config.yaml
vocab_size: 1381
norm_eps: 1e-05
learning_rate: 0.00792
beta1: 0.9
lr_head: 0.00714
max_grad_norm: 1.0
decay_shape: "linear"
max_seq_len: 512
doc_mask: true
max_steps: 10465
dataset: "wikipedia_en"
MLP neurons of a small language model. Each row is named by its layer, matrix (up: input weights) and neuron, and shows model dimensions 32-223. Each number is 128 + 32 x the weight over its row's rms, rounded and kept within 0 to 255. Numbers have three digits each.
After each neuron's rows, "fires after" lists the tokens most often just before its 100 highest values on Wikipedia text that the model never trained on.

L7.up495:176097099086067122135156154121222120168099100155156136141121169131148146113125173193112172086179135133131141131157182123147130119134178116125105134085118117106134185079097138081210107142105055135141104119137114124144140160194078144140163112152172101147086136190112152126201121119170141133107177121076133167072153144096123128098164076140149133157143125123140136119164124116089146144154126112084126091126124073141180050111163082126145133142118152116105148192130151109157151095104064156142147150167089143110179149113100145131132093184092126168117114141181164117149135070089084114
fires after: "ch", " Ch", " le", " ch"

L5.up422:129168088082155093114065152109118081071095095074133110106118106156121122090129112148156185148157165142095158104144150098079152109086103175113158127102162130142146168061149128148157139127120125108104197233122133090114173112149169095195172172148094098121126163089136146010166100089129091132181088042095110154114111149135183115083091142104111207096124154120117113124129110057143137154115136159149097151152123156119068172101132129145096125189121212125160121106093149137154162142129115103128163139132107118131155120191146128150093137154137120148141067069151088144146129102123136141
fires after: " f", "f", " F", " m", " M", "m"

L7.up723:107159159109041136149135085125174091132154125130082147135105130088182099168136108122184113105102139076152087183079141095110078159137112154172117144120163171124082157092151134139109193125138111100163132139115183150107147120079109079125125071143078158144157088209188119146109112062193136157084173154114111079095173111161154149097144176155154138191109062102141183134118117140104151165202123077100132170115096122151101194110123122098120119154082134112092089127170127095126137065103120119076141122120070127172140104128137135109080132129156118174189115158170126129169149131148160110
fires after: " M", " F", "'", "N", "af"

L5.up560:154102146093173170171104090092168144109094140123122119129105172168098176167133219116084116161165087190153158101106174174127176090103152099077126090085104143143124118150176188138143106082156169145123104165165136139158108142140136155134142150145115119114128099167166106112056110123120096143099130069153133096162159103168129068162126070171174165109170141179137106146164131136198154166184122129087140153126130143097133139205113109179141072125075127092141218173118154159181109135112185159105137114121146129108141125062183097111092086141089124134117051168105123121145118128102083126
fires after: ".\n\n", "\n\n", " |\n\n"

L5.up459:127095145124120186132139146109201073143073171154088162125147124127135051129071125166079078158083130116168071142129097109156065165077135155141172115146144168114158091082141131092086146159226101137099117114143172110106102081231108082117164080093138176130125153113156160140171096103172142112107155118144137067154163143132104106184124158108139140151176115095106080117156146143118113109091118108174139140124184115121180146102162182135109109127145150061159083119141122058170137131147147091102099149172154152143128087147126087056140094135125071129118169104149119144132136189150116144
fires after: " A", "A", " le", "he", " I", "I"

L9.up91:101113118173158098128151165144162127092066148107129105093179101132066133147136095146147141123134133188135121056101146103174161076143101165109143111121120121099129150112101180062126129093146127168063182193165112089071129098129149094118096101140157093155094152108195130061145084132067144133111183106134094161147071159132123155105105105106116181111170117165092154125155162148133079106193130120141086163153101132130156161080132164102055159089114162032155111133123144156159182137154126149087182101139131128153138114099138167143152167149162073129136104149097121113151101085157151137
fires after: " m", " bec", " o", " f", " e"

L7.up4:110113093196129149083081153177137195169133190128087072185151155113066133159163101098138168134135122106124134104062113122147082187109199119102134145129102102169146079101098180097059144092136199185145146108169135139151201132089111148088128108138107109181164075138140051166084152138126138176171133135113125098149125124108102152155114118117115128139100130131070208159141171136159050145126137105105094151103197077144128128125115149115105155154092120063152097111143128110111166098085134091116107151142078142172186146122136153148142123194129085146097074149143098094129134081162083084
fires after: " N", "O", "o", " o", " e", " O"

L5.up498:149183168113137164082135157082141059157125110173159124101097174119123137146114104108139140182098128120174105126160116172138092173154148157199115144114135096145088132114131121122110085111110146141090080115116090122084156135170153104124101112110083144107137093102215150058125152110094134142153191086155116093090128124152138174065094164171136107161144160136134072139153116082100070111144133142164141088129156142165059185105182084122135166158148086085079117161079092134180156134095104086168056074163129109164170121167147112149153119145087190067121087127150080130150127188190146153
fires after: " A", " M", " Ar", "a", " ac", " b"

L7.up481:095164089196159143174177111210148168174146111158123064125114160123071104136108142115112122081151059117173170137160085100161140123138175190185103143105169101124181103144139148088072113136155173124079098149126167160100130111101120139085119092144138158135155147162139163116134159135181143129109117090061154121137173139169128108110134146089162135142114080145091186132147101084170124112132114095103092134162164135194171140201146141141073197088141121149175125069173141110175110089143172179107137159140088131149135124147086160127114124134143080110129134112212118076125121124082142134
fires after: " K", "z", "ang", "K", "h", " s"

L7.up776:105074130145139120085115116149126150077136153126140069141085198173117078180109128115139141129113111190128159135137106149156069141061165135169131102061093091101168177180087116075108190098135132062119108134095120105132087101071060142144181130178146142094123157135170163159149075136146065152141119132129105052123136135121151077136106137092136149167096092143156100114139161103123115131080104138160142109140121098121160136100186152201072160144119129084151157105110121132156142142083171163143068120183119107161156146148101152109137166153092084126082075135139063160148128142110097115
fires after: " m", " M", " K", "I", " I", " e"

L5.up172:116154138130210103103109141141124141149158118124152139140206177137117116190145160151098122122134111130194172080142085134073097094086124138134083147105057158035121078119106124158134139158126117136132142119148177168089122105086107151172153129159140075121138077106162081110094122160214154082081145119080161180065168137185107118178127077106136096182149153097131160164149099142145158102144181132067168116101106109147111116116115133108147163129160125051155107117067111102082056103133120144128132131167158148137108134162086093173134144121158135065104137073101145128173136158150076164
fires after: " S", " s", " w", "k"

L9.up222:170109135104082182143114134135131051095079084192114113120154025128124128137127119203121098165147160170059120137149116146158155115177096152135118156157184150126076129083144143110118090072133133122128128100185089135135110092048154122093136155097105122166163083156199119070177115124130111120130097130084114081177097131126144129146123096071155135172096134141117090135158120183109127134131149121145130148122103120097111155109141047144115159125155106084142102117083113154110160093111105129075140083119168133203206073134134151155107105135154146187093082153083114132143188104159088122
fires after: " m", " M", " f", " w", "m", " W"

L5.up644:156159091135106176145125119129174136072159179119201162151096118121164048088145102129161168134089109080130152145107122125130157131080093072152124174153091173131073142091109101179088111120120097119117126080168139146153170137119141148132129115139135100158158130098147096149105116165099146153122093153147075120124153153105140214121097104172155126083130088099170188126122142129129097136142012117110100157125139088117069143091171088134039141128104201130164127183064151129159155201146111113111098077185141199083120126198127097123119078110103131154127160136119139114184137150120146141
fires after: " A", " v", "or", "A", " V", " M"

L7.up759:150115163135149118132137130128148110096123095197164162090131134166103134088146106179096137097136116087128142117135119174124051146068090145091156131113112131162105140110098114156068096148062084168166110154142192162101168103073113162167164082110124151179132108115120107187092129159090105094153120133090117127091085090155123177119111189137125048157135126153135079154125048101096120113182168133117173144182086124154114170144122091137111078101135147088163125109055168099170132085095159145106127107114138156122094127111139120089119163146123106173099120145163088146177196123182113136
fires after: " S", " s", "al", " A", "A"

L5.up445:126150171071114131062172159157123112119124124184103167126147194151112170169061087127175113101116130156124146147102186122164098197161155093137083162058142081109153130109107122168105126139163122172117099145164079131080100135113129112124161147120160136143182141113103151095109120149154111087100130135067145175069093210112128119162069116111172140127138055110067130148120153085164149138167104137121182144110164174139114155139133164100098173120120118047130146156068095117089109103167106172151101144135107083117135200132193119085158114138110127099102181095136078100182123101130111167
fires after: " m", " M", " S", " s"

L5.up839:089173078100106175088156162124077131114095069124094070128091130126113115134116136152154163054098128130115121189101061125166120150119098164103153171090130117150115154066090181166110157068166103139080166145106134123106111064142105122112141126122128096162149102057158173124140161089070146143082139090124157152122105115154097155144136102110144168155061133104134112121119100127130175122079118142109115147135177118145174135138158103095117115106159171116049141156087122158120116087135088091071127128184158103089158121187099191116163161127113081130171125102187091131107200120098138137
fires after: " H", " M", " L", " E"

L9.up872:174155113152163127117081141149090085165150096151121069136117181173160163051143186067102140151113106106066106123188108164137105086093169111102159157117081101137082153127072105072080172110150162088116104084135153178173160136177159158153115147091113097179120139150145107117127143105121179102148153072093077149142126121157143068088101136145146096145140163101145086147102136137140078133172127160124144149142080114191115119111100140172088125137181080125133111057155116086137154172135145163118104117118139111170197135082180113101122110123124085128155152173118091105120101180068143131
fires after: " h", " s", "ss", " H", " S", "ff"

L7.up262:085142190144091064157133136102053091119125144152104199162111073126176065179120111056126114158147160146108105119064074158150148097147060092121167138139162112084164176136063144128152077066100119165147103113187161131149130138089160147112112090091102142167189099097109132095089136067108169152144200110142093161082146079152119204134124173125131175129152153143099114101132093156120116122122151113143117138160167126141161170153072100141138120146135144130154126082129104125115138119081108138125120147205053102163158185058116133104130130100070150127129101106071107153174143090164179107
fires after: " T", " c", " C", "us", " m", " t"

L13.up352:152116092120157144138108109148171174051124126091072171100151160165077116135149152060124128065043108122101117111179091136089127180134106090093122091113171076114125128154136077104091123125123168104100114123131141119101130136112140083123172086085174060164126104169094087195164152156135143066101129127148081066191116117102089153085113134053113143134122102132084135106150152177072182147081107127189122146129192155197125180075131145180143169129139117102170104103082065091130112135126206048100100090100131165095142135093145130144134118135180165129075150096147113081143139124140111108
fires after: "u", "o", " Pro", " Re", "ro"

L4.up632:063112114152079097086159146087147199112160149162118085073132109093177103142145119157174142032117129147143156129122115092148121176067085092158068097101124074088122153093147177162077142110147112154123156127144079132174161187102146210165111109111163173130129131108097128165137166132150150168094129078112159129137155128068103153127128118076175111080107155105146102088183159152144152154169157101157198079054124124101159088117135168089126127106121138103137170084097158136141154070114129116142101155142125076101155136098136147124071128170113157116131142163097090061153135137155110131
fires after: "18", " ", "–", " (", "\n"

L5.up725:113136081193099170146067182157134153135155154169137117175136106115181193142112136103131136098174046140121161150161109174110068167158102153121096182139132133090096137141053082152156057130174187139163128132134124138156163122106139170140129123183130108184124081087089112155147122119096144125174133129110108118190175093118146172123199157150122089104126120118111144184094112099082162181169113142115109149165163051114176090152122090146179128133124111135158141128148159151106135112143148113145080215125167116132142141124115085171174160124089145172185131120085105144184092135109203124
fires after: " V", " s", " c", " v", " a"

L4.up48:132129107136097095104126190120154169158089135082051098108102119154115176090096120066146135103143122133103147124159087131172126165153132141110110074101128178104074099137110099118129146106151142094090158113127153184166154144073159178129094132204107130118136146117097094106090129114152126104179162111120071112149147100104159124099095162139089086090129158149089112098087157118151099086133177084085121081188167199116142085084095084164110158082098138099132185122148102137117145114154159093143130147098169146161183176150072175086128122026107143119131117100084119080106129121177169143
fires after: " U", "\n\n", ".\n\n", "ical", "=="

L5.up121:115160124112091043122162143121101144155152121148149165179098143088184146081156158104177159158126079155118104151064113072183140089127079174084136128152148112075133100144143150101110147159134179193106143179140120105149127128154106120179066150146151125113154104129074138137092110171101101115101162116176140173164157101115131168188116137164122179201203087149148148155200112142086160122131119094116087173157144125131096085082121089102175164120173124081130150183107159160158138111135203115143108100173078133095085163105154175151088104167053169084119139149088124116128142083110110139
fires after: " B", " b", "B", "ac", "A"

L12.up568:154136112093183142132139147158110098171129069075148140158121143094156136029216078175088146111128132109103182078093107055153136151113128099135148167090130128116117096106053140124093128054135128085089114091126163163119045132171092164137119175131141106106132164120105105076128098153136107144144054116124054116113166078082122142101097123164109176151154143120141150126156150155129161124131100069164139087142137149106160139154131089103073081116115159096094152114087102071097155103120145146139097129180151146101104145143156159152126154133178103104168131070135095129131159103100135140
fires after: "c", " d", " of", " T", "ity"

L7.up475:143135073172086176197136152128082135135097085076153122096113176125131084128178077131114032083117124173150129088118102163131073168185185150142098123166082111135114133170125147100137090106145131146122100125126175154157169088086116110136073130171192108108152117169105166145178130108168172113070183126051147138116147160108120135119133154065120163147097159107149111142146079115060070194167146190137118109072157153176151083190145144130093109156146156131110128037132200131138093073118166116139128123131077103094121123151091113098128105104124113142155142125164123139155163092158081127
fires after: " T", " K", "ak", "K", "ourn", "T"

L12.up739:089104168181133181099086109137165095148094177161113111139136082141144189176077136113078175086155119166141154149134155214148101108144137175122130091110086135125123146108089176164131154121113125118107091049127132164067109158146141090166107144119136131115136134164155164116091095134127117151099097065130136137165119158173181103172082134134121130072101104148149135149115175201124141138145147150173145148109159110157165072134107205212173117107123120170057129131121133127098115117171130089048115137183143178089112131144120093101118168128118168175154150129124139127146162077112106104
fires after: " |", ",", "ar", " November"

L7.up651:121182162113202104127136148065088160110078105150176194095086100124139123138134114108112084056138117193172144115121146111151142095081142108106167095099180159111149155155067082135158133088087099161096131125122091098093103100134153143142131134172124132150187144087144175166115148163085100157148133186092140142134108141125152090128124142065140168131098117132053060119117152095113153090129156167123121155109145095144154125139079056115091179174064090143205157103163060127126157111175122070105138130106055137121094166148164131126149118133138073145135090088122094145107107096140163102
fires after: " T", " C", "g", " R"

L5.up471:164127076157100128125100159071171131146124173118097120118142103112144097132132147127087175158155141126146053173089122118197115043132152169189160172154147162168150120088099161139133120096163115134125153123141084150094135103130074164116131121130104133121135093189234163176115081172139129175111145097079168110134125141136137143123085143100173160136068116119068103132150172093122094145097144091087107084168142134129144251149154165122071140128165136061081105212155144121151142118116124155154082130166153084087146114139153118179130114149156073102130138112125120165155102170168102192
fires after: " o", " f", " H", "ra", " he", "e"

L5.up127:104071119126111128043149146048132108126155123157110191080069090125131162153124088164081112089111144153131137122153093100144120135153117083123094121184132080088121031146107130123083065147164146166128099149107165113202142135140144161140145148126174099178125113166112139207119112102179115149137130123090112134116134157094091112118128116133108155134123174076118136126154123136081127199164125101145113111047181152116147152146122161084159091171147167179103113181125192153104175176116158170119045212114129135126166129097130079077132119163139115131142142096135131158139164084171185091
fires after: " C", " S", " K", " |", "G", " s"

L2.up612:203114140128139174112081163137092091173116155154104088109144123150110185147094141094115085104162073114179097112191175159103101101058124151146141142118110106165119165150131146119095068102046165081180072102124148147157145132182147133127123170062127123139153099163165108140116143112121118111147136168118155133102084099120116133154077100136156100113135119104167127135008131129140164113188120157142113141139140083123156146215141116172144153103100155131058122108129133128149082081113134095103150108106175169073138108122081148108101105115110059136161101107114128095149121136141080140
fires after: ".\n\n", " |", " |\n\n", "==\n\n", "\n\n", "==\n"

L7.up281:181123086137137070116069153066144145105135111135072151127118126099087110117127161119097150139120132147125135155182097137209061103105176079161142118129125120086106171164083098139112122138101166138133130141113071165176105077204156143127123162150093178116110131099165080137110092147173133140178102106097142110107143168105123110106130151140197142185163139128065079085136113146137081146127155151180125057122173083114128140125151112062122118177081097083066133194130142130096164139114148158187124143105189109084111129140105101101151190158158090104144099117085173118119122166137165138
fires after: " c", " C", " the", " The", " s", " S"

L4.up547:153117121193121191101106159151107113127082136142126141143143142135140114148189100119147066069110107166144151121144148134103105142125122188149073157134129066196166153068193159174173099145094123107091104106111083121182104183148115101175111060171133112121136128139131097170114083171134100137093106150131113130127112118146124128081105143142158143137165090154161103135078118150077128147059109114135037173091117127213130112156100200062168096061091123136117085144125171134096133079115100113117101124128121076186141116104113109064060067170119108088093189159118125073142119162138126120
fires after: ".\n\n", "\n", "==\n", " (", " |\n"

L5.up516:113163122135069127203103089120147089157179090127084165137144153130137102150159186144152097151134106108107165051129144145138117132161101122150082131139090074142117141129114147126151181152170106135127133062109159116119176136138137100133139155103121052112165029191141140105130130079138106117066125094115159122171176062151132130154105114157186089215148066171142092132118142139161182153103142133112113155118159172158110129101117147123162113145148123112100189108140139126108110142157224130100154204091082073171125083118178099124097174162135165126122152162157144085156157115128136126
fires after: " B", "af", " F", " W", " Har", "ens"

L5.up315:174154142064164132161163117095105057145113161118110185112114048173102125142102122109108150136071106164152121114191114139092125111145178126134122069169139081135084083063108125118091121141113127149088109105109133150094152138201116088148142119021115171121133126116161139151108158096142162142088146075097149105118079142162119113132096156120121124131162161151185072157162148078141037153054127137162128170140062070123116112131136070103132170107113108100112129110094147126161171070125195180134144123110134076154169144094122103168104143131084159126148151109091124119133123131108158094
fires after: "ra", " ra", "a", " to", "re", "o"

L5.up169:164129139159162175127140135124089111137120077185169108094129115126161107158155110157194102184091096175097089117099122114101117100151165083112128155112179159200146148153141096121150114119151101062086147083175144195122138132172126122154147172145064109169097157126083137120138128160060110102124137090093092159071110094186122112121131138080143170103161092110155141116165129204162123072135083162151117095166112092114125165107105108079069178106130137073106122140097101090125145136145144149154107113172135091139151095226133102089111105122137144093138170076114102099189105236169130122
fires after: " an", " A", " a", " for", "ant", " M"

L5.up594:092156091106091140168102100151109152092154089113109154108157073137129145129078160168154089142135074181128102106134125171129092107074167123088120124110107082108083120100076202125158180143120103112074137091109101099095134198134099126098157175099091154119128140111132147114116126062154139154122112127221154095045133111201143100113100160132088161097109175150131071084199143082107134125113127155151191168123124110196092140144163129104145156136076124104134136194139078105149154143079162105154107112148171102134101062152084147173159129153136104126107127196174083138143090139117128107
fires after: " h", "os", "o", "a", " so"

L5.up425:150138065078152131142119151080124146176168175098149139079122082098151108080120094132163108117101127158085100161105154093116078078140172128116097159163164190153127161132130095127117098136132159169130098157159128111126089150139115154119086115172098092152156118092103111065125140110122171095151120100161113152149083130161093104117149087092170115142133118113193108070172108047126117161109131108115146090154179120102109137141097143096188157096158058087121135075062188191119127122103154132142210137135131167141129136110147131174088099155113159131072126182138127181176169135113119138
fires after: " B", " b", "B", "b", " m", " W"

L5.up587:120156177144104231062137089122170108138131144114141069158129132140147088120176111168049157140090134183084118096178028149145091106103137155141132116130134140124116161065139154159160142095180151074097145120122114168101153107168100123145123153167102126126123082152144118143105115067125159151174102068122105090066092148120114117151110157107137146159060124073151161146139153157142159059180136120145110122064134080093134160148209169121058146090119107082145103150104101140155087156145131066117064094120121113155138133130092130122140147132134129161061124112140186090128149112131144125
fires after: " E", "e", " I", "I", " M", " me"

L7.up815:147085095131168124180099168119109165123115161142190143127107128116138085161173110122143122171134086108091129192107110161205066177181154146126150105133154127141135120138120066107119140115122144185101078169143150164152165158114155100118129167151124111150100155125120093124105090152099159123131109116146114165122160134076144175130152102095101110173116126116127184163103131156157122135220080134122155125088120115140153127144112133138051142141102176131148104161160105130133097221126178129119129181141150199101129081140101107133129110128080120106136152127151089089164123127135113075
fires after: " p", "P", " s", " P", "cc", "anc"

L7.up401:105133128140074141091090107105124092126139111166096116076147119145071123210143099129151170160123116126142107161132172125226099116170094082085123167080184104175147121133129147063117134120113165128112177138152162106082099107128124077110125127171133090105161108114115159066171094141043066128131132134141115108087172126111137138132119092153114149127193131140126138186094117113189142128100150102165133161126131163131139167060097153085137168149132180079081169089132139130193136092150181137153138099107149142128166136140116121107122114174128129135153108122169138113167127073122126030
fires after: " l", " f", "f", " m", " M", " F"

L2.up578:166138141118165175113110165132156114091102132175116108136128117140135186174154106126143105090130123136141090184167104136141101177118138171178151151155104187125091147142122129150133128079132080149081128115186146179188126127153082144144150176120114122131163070153137120100150119131171144120085113155066124151139112068092068068165121120135160098066116118181107132131139133111194105142187079133119189059137141144090121126114077142143089058179079115136112133111122091072097177129114203132110105120156114132094109112136130117127183023139155037120132103124127169140159128121104107137
fires after: ".\n\n", "\n\n", "==\n\n", " |\n\n", " the", ","

L7.up850:126096086133153181097137143111137108172133079132100178071133093094095151125155171136107167127142092155146101185087110101176117135128093137104143170163092079130096097107117078114112143138139084153126135129155086104109144134186119158091136068132144155134111125114159139095108147129149194123103161113151140121141108129091123187153094170136119116128146102080075078176123120156100138149114143102139135128169171113143215070126197104096169115133144187125145154199042083125086120106162058218128135113169079155093074126193119163141122114142120140110128112076158102112162125139148177099
fires after: " Ch", "ar", " ch", "ic", "ou", " A"

L13.up639:111108107103173153108147139140141188049079070109133117145143129092096139068087075066139130164128074093161118107112100110109118113095094133106153146142084175076069108099161156113110127143092157152142106171085138180134157112087165110169155114134146164167119136144081150172079171128163122133113140118160143117121142143157011033184140139158118109175134153118170084159174074103136078087101130147100103125134114122128075118102179170151116089101096163173089113105166149145151115083131140145133176094155175197133110133090148085137103145109125179114131135120134149126104174133153128142
fires after: ".", "″", " f", " F", "T"

L5.up289:154132136147128143151102139189113170153151127154099134121186137130143135086177112103071157127117111113154173117192145090145038175138141201153153100163126139109133098120127129120155106111116159165121109164078129122110141173113195098072112112118188192134155127180082088096122070156139121159103146178163093177074132161065110175127096147114081078181152145065078158139090117157169086145178110131134221115140096158184143089112114139061114173176125079130172129165112115116188099104157092145117170112137111120119113078159133122117089113121114140132122110160125070085101153138169130122
fires after: " P", "P", " p", "p", "ab", " dep"

L5.up740:170167128118150129114102111110150143103100129151074125105092194104188094128183055177158165119048071088159159082100110071120143120092142158116078123156163138089094127119139121103134133123141071156139108166196142098118181106101094137145148081095104092146150141148139088084104096076144117137156169136147173144127121077112138114141136164067096113176116060180159176178155095098142105168149122102144118152171144174165120112103158142107135168081106186114164116178084128123089147100130189101166129128131085145138147176127164163138166040121140175083136154123139114176140141091157137130
fires after: " A", "M", " M", "A", " B", " m"

L5.up789:141109108181144112143089118116120156133110142167166169065082127111116123217156087145186143105126120135170151051119104084141118140177133131117123172135115145128153108133093131113078121158132143130131135119140139124156161155141101133115113106086112101177122170107169083094167065139162135109104102108133157142134160117061155154140085129152075091137136183134093110150179200105235151151115147105115165116071118084141137125149173133145138090164149132124145172095125157103158131046146200118150143122077092096147138137138086120101130099106168112197117066094158125112148135140143190081
fires after: " P", "P", " p", " T", " A", "A"

L5.up417:128148055104100151153168142100149101129134126110140129107108080156150175174152115117138110141118105157143115163141089136142165093176131124158168097131097066125118101128112091145070129120083158046104110119111125144180155123126185104148162121129121074163203139171160104190089065109174164135109211114116130159117173133101087102130121137106141168150071151088136136122090105085168158079179155108106130130124096139141076140137081118158100108160190084120141119170161118091125131149135084187133110120119164164112148112096055104108056133086115110099091125139101125181097128118079205111
fires after: " K", " M", " L", " D", " S", "C"

L13.up267:124128112180180152111090123139120085130190102167092120100099157171133152127070135163135086137141124082110080112156140153153092142087117101155149117180050075117086124162108130173137168104147120083135093089201192149153128113094202123151120132171081108082131115155108150106138105094109100116159111091143111123129142118160168143144130095153146108167111113112183156105141091140095096086140156133132072164071160152099124112156117123048148114155110131185128099067148141143147123097182191160090101132091143044145117103120119170088128159158144110090133189078149117092115168135104139164
fires after: " s", " S", "7", "al", "8", "6"

L9.up472:094181086119184093120116118157107122127151143140191177098118114178118127134201148153122125104151102129131171139148105154113113158052141161128153093108116143147143125147134092083090085199074137138133148159077122144122106158131140123171126138094100094155113135191145101119148186087049136104101098028109136085108146105142069156124112128153160095149163067129105124142153174110134162121118162130128153139114090157214148151178198150085074116145114090110160145129135155133138159120117200141133078122158103114156079181106109138071182108138166128174091140084124075130125061155144101108
fires after: " E", " I", " A", "A", "e", " Ro"

L5.up348:165177095141139093110111149135147176080095072164180098142154103136109154114155149145159141105158121096080178151120151133131109141154092139116108095182114103128043152117109116115118081168097150057116110180118122133111147064108081151133166107095142097163098137095089077086134142118164095073160082101125116135102117073134088157207201097119162119141137146151124127127107144090130166091123169152169157119140198116070110105122119110070114087144150083078160118190100102131146125143112104108075137166136233130168160070124148098090129124172134036097146160111128049093160107124164175162
fires after: " w", " s", " c", " C", " v"

L7.up831:080159098116144124106112164122163081124110123089146142137111113163164101112146091149093143067134145149138090152081104113138121147126133078181120114118104179140156112133090144121165140095173142139128139168159096136103134111122105163130093148127151120126104105079199097174183103159134147134166127172151095156108127138105119120108161161197122201143131079095108183061092143135134114141188148089129192076135135066086152140169106114162123113099135127185141183153116082161103100129149119167168080097168166065089136082112090082152197126158171168135142185105172101113157165073121094121
fires after: " d", "ur", " D", " T", "ant", "ar"

L13.up155:060108126123127130111094114180124167152111103114129075164149174104123163184115144113170092121083119141152142094162095142167144127154125120112101141111106141121168120109114114168101177122126154091120155141142101178110122138081115020137084127138210118106085128172160160163167077138079197152136097145127173099153160154136131159152143143026192111119144076133161133151184189173094114093172204063169200127119074128118152115125176140101156126079163140144151099141147145095068175126112159061110123087127115121125164078126159126095079123154145144133110122130136184133198103090078178156
fires after: ",", " (", " |"

L5.up284:127096163162166104149102096125041107135125185164104175115134152170164140133170162106133134168121118102136103202123087143096111104144149052102117113129069151194072129102119167097128115102125066144157136100165129147082173135138119072134129172171110113113151094095161096168123126126145106176157101128120067145162126125164111087148173149127106068181165137106128158173117126160110119118161131159113153135157141117153042116192128132074090094118179104107142130165171164121123147135118186219203139154165135109135124112146140137112106103184197139171099096121128137118158108198124125171
fires after: " F", "it", " a", " A", " S"

L13.up865:148198086214166118124104041132098142154063165079118186090124087088109075146165143190117113087067127177096144107192126115142145106122113087091144102127154116118166129116128124081085099143118207063122109148106138126132101138148146151101158089107145102097072114113116136169179118082054119095135150101136114101155104136136113094111098144118105167128113115145131140148125156146113152144171075117171193115098127153184183180152079150132123168115064141115197113108060065065131095168123149107113101126116172139134140178176093171112113109108168161137087107127118179110130125117156136055
fires after: "et", "1", "o", " I", "ro"

L4.up877:133134103174108154086140126074147153149078105109125160163150161167119131109140157082169163110091051135173156116124142131109166138122111164141081153147129137135156162092161139126172172141113181115119135161115084077089100104102085125167105091213128082108114134155086094105167140088119120161061087146104183101139120170144151151093168152115133135145140077117143087103162140108053191101084174095149096118092153150151115103071081128082086161103127172095158110169140168131164190131164155138119118138132091054224161137188143143058137160158106160125168119154159151109141107126106161039
fires after: "\n", ".\n\n", " Mc", " |\n", "==\n", "\n\n"

L4.up27:147101132227122075117134103136169137197066120159122154103085123134108102091134143099107136147137108055130138082158101112181145145180227134154113113119108124124140040132115149083135167114158151100074140121150116170131156149110163126162112122133164137044112116124168164091160131146138091069115169098150098097181166111166183134117073144151123142099133117099071132109083092105117130151149194094095196127150141134134148065153118113174097141106126122062133165120063107147079171161173088082136128164160072172091177150139138177140134141095132170140093132117115074136071093131141161081
fires after: " US", ".\n\n", "\n\n", " U", "==", "\n"

L5.up442:066133086157123112100130126052136156122141130125138139062124105089150128134091071179164099116111133104111139080158132082128150191111050145126142147137081124141142129095090180138044132123173119130152115151139099144144178098115164148137142118168189121144098103145093173129105108112177103114120148090090154056138136133088161119167133145060172170103116126064077179065130102149087146129164164157126181152121122073100177047149145184152129137159160147103096118141107152124099153119114121128175106158100139098148177135130130166150105086163104133140165131135115113122171086139155155090
fires after: " b", " C", " K", " B", "G", " W"

L5.up799:133127153171151146167146140104169117121172114162139114122116195143104102111074085069099108079158065144122124060182113138116160173098070092126130153154125134112141193185075226086148132137156094136179128112134149116121116139126167112121088117138112126087118109062136182173134100126133102176144165138094099151138132098138125140156079058148164174129147170169129094158110083134114118112168118093087157191146147109136116115128090091128174102096194094134043089169139113176131127136165117156064030130166137110103131128146103152102132127121090096098094141107089059150085137117125210151
fires after: " s", " S", " D", " d", "S"

L4.up325:101102153146137119061132082104194158120106181126141130163188102116147156103159146103156181166122112083185124123150131107132149121095077115112094121095168082091137162166152148149110128144130111070112085147147126080102175163071152139139154136102175179127152121138083138148126112107104114082141111096105140152116115077106102099114137122124069145174139182109142105136160125152076134136177152115166159157189099149111080110117144203170090146116132127134129160123097128187159178059161114186126091122092110107084117145123143158131095165186137101160059145148073110121128063121101130110
fires after: " ", " E", "\n"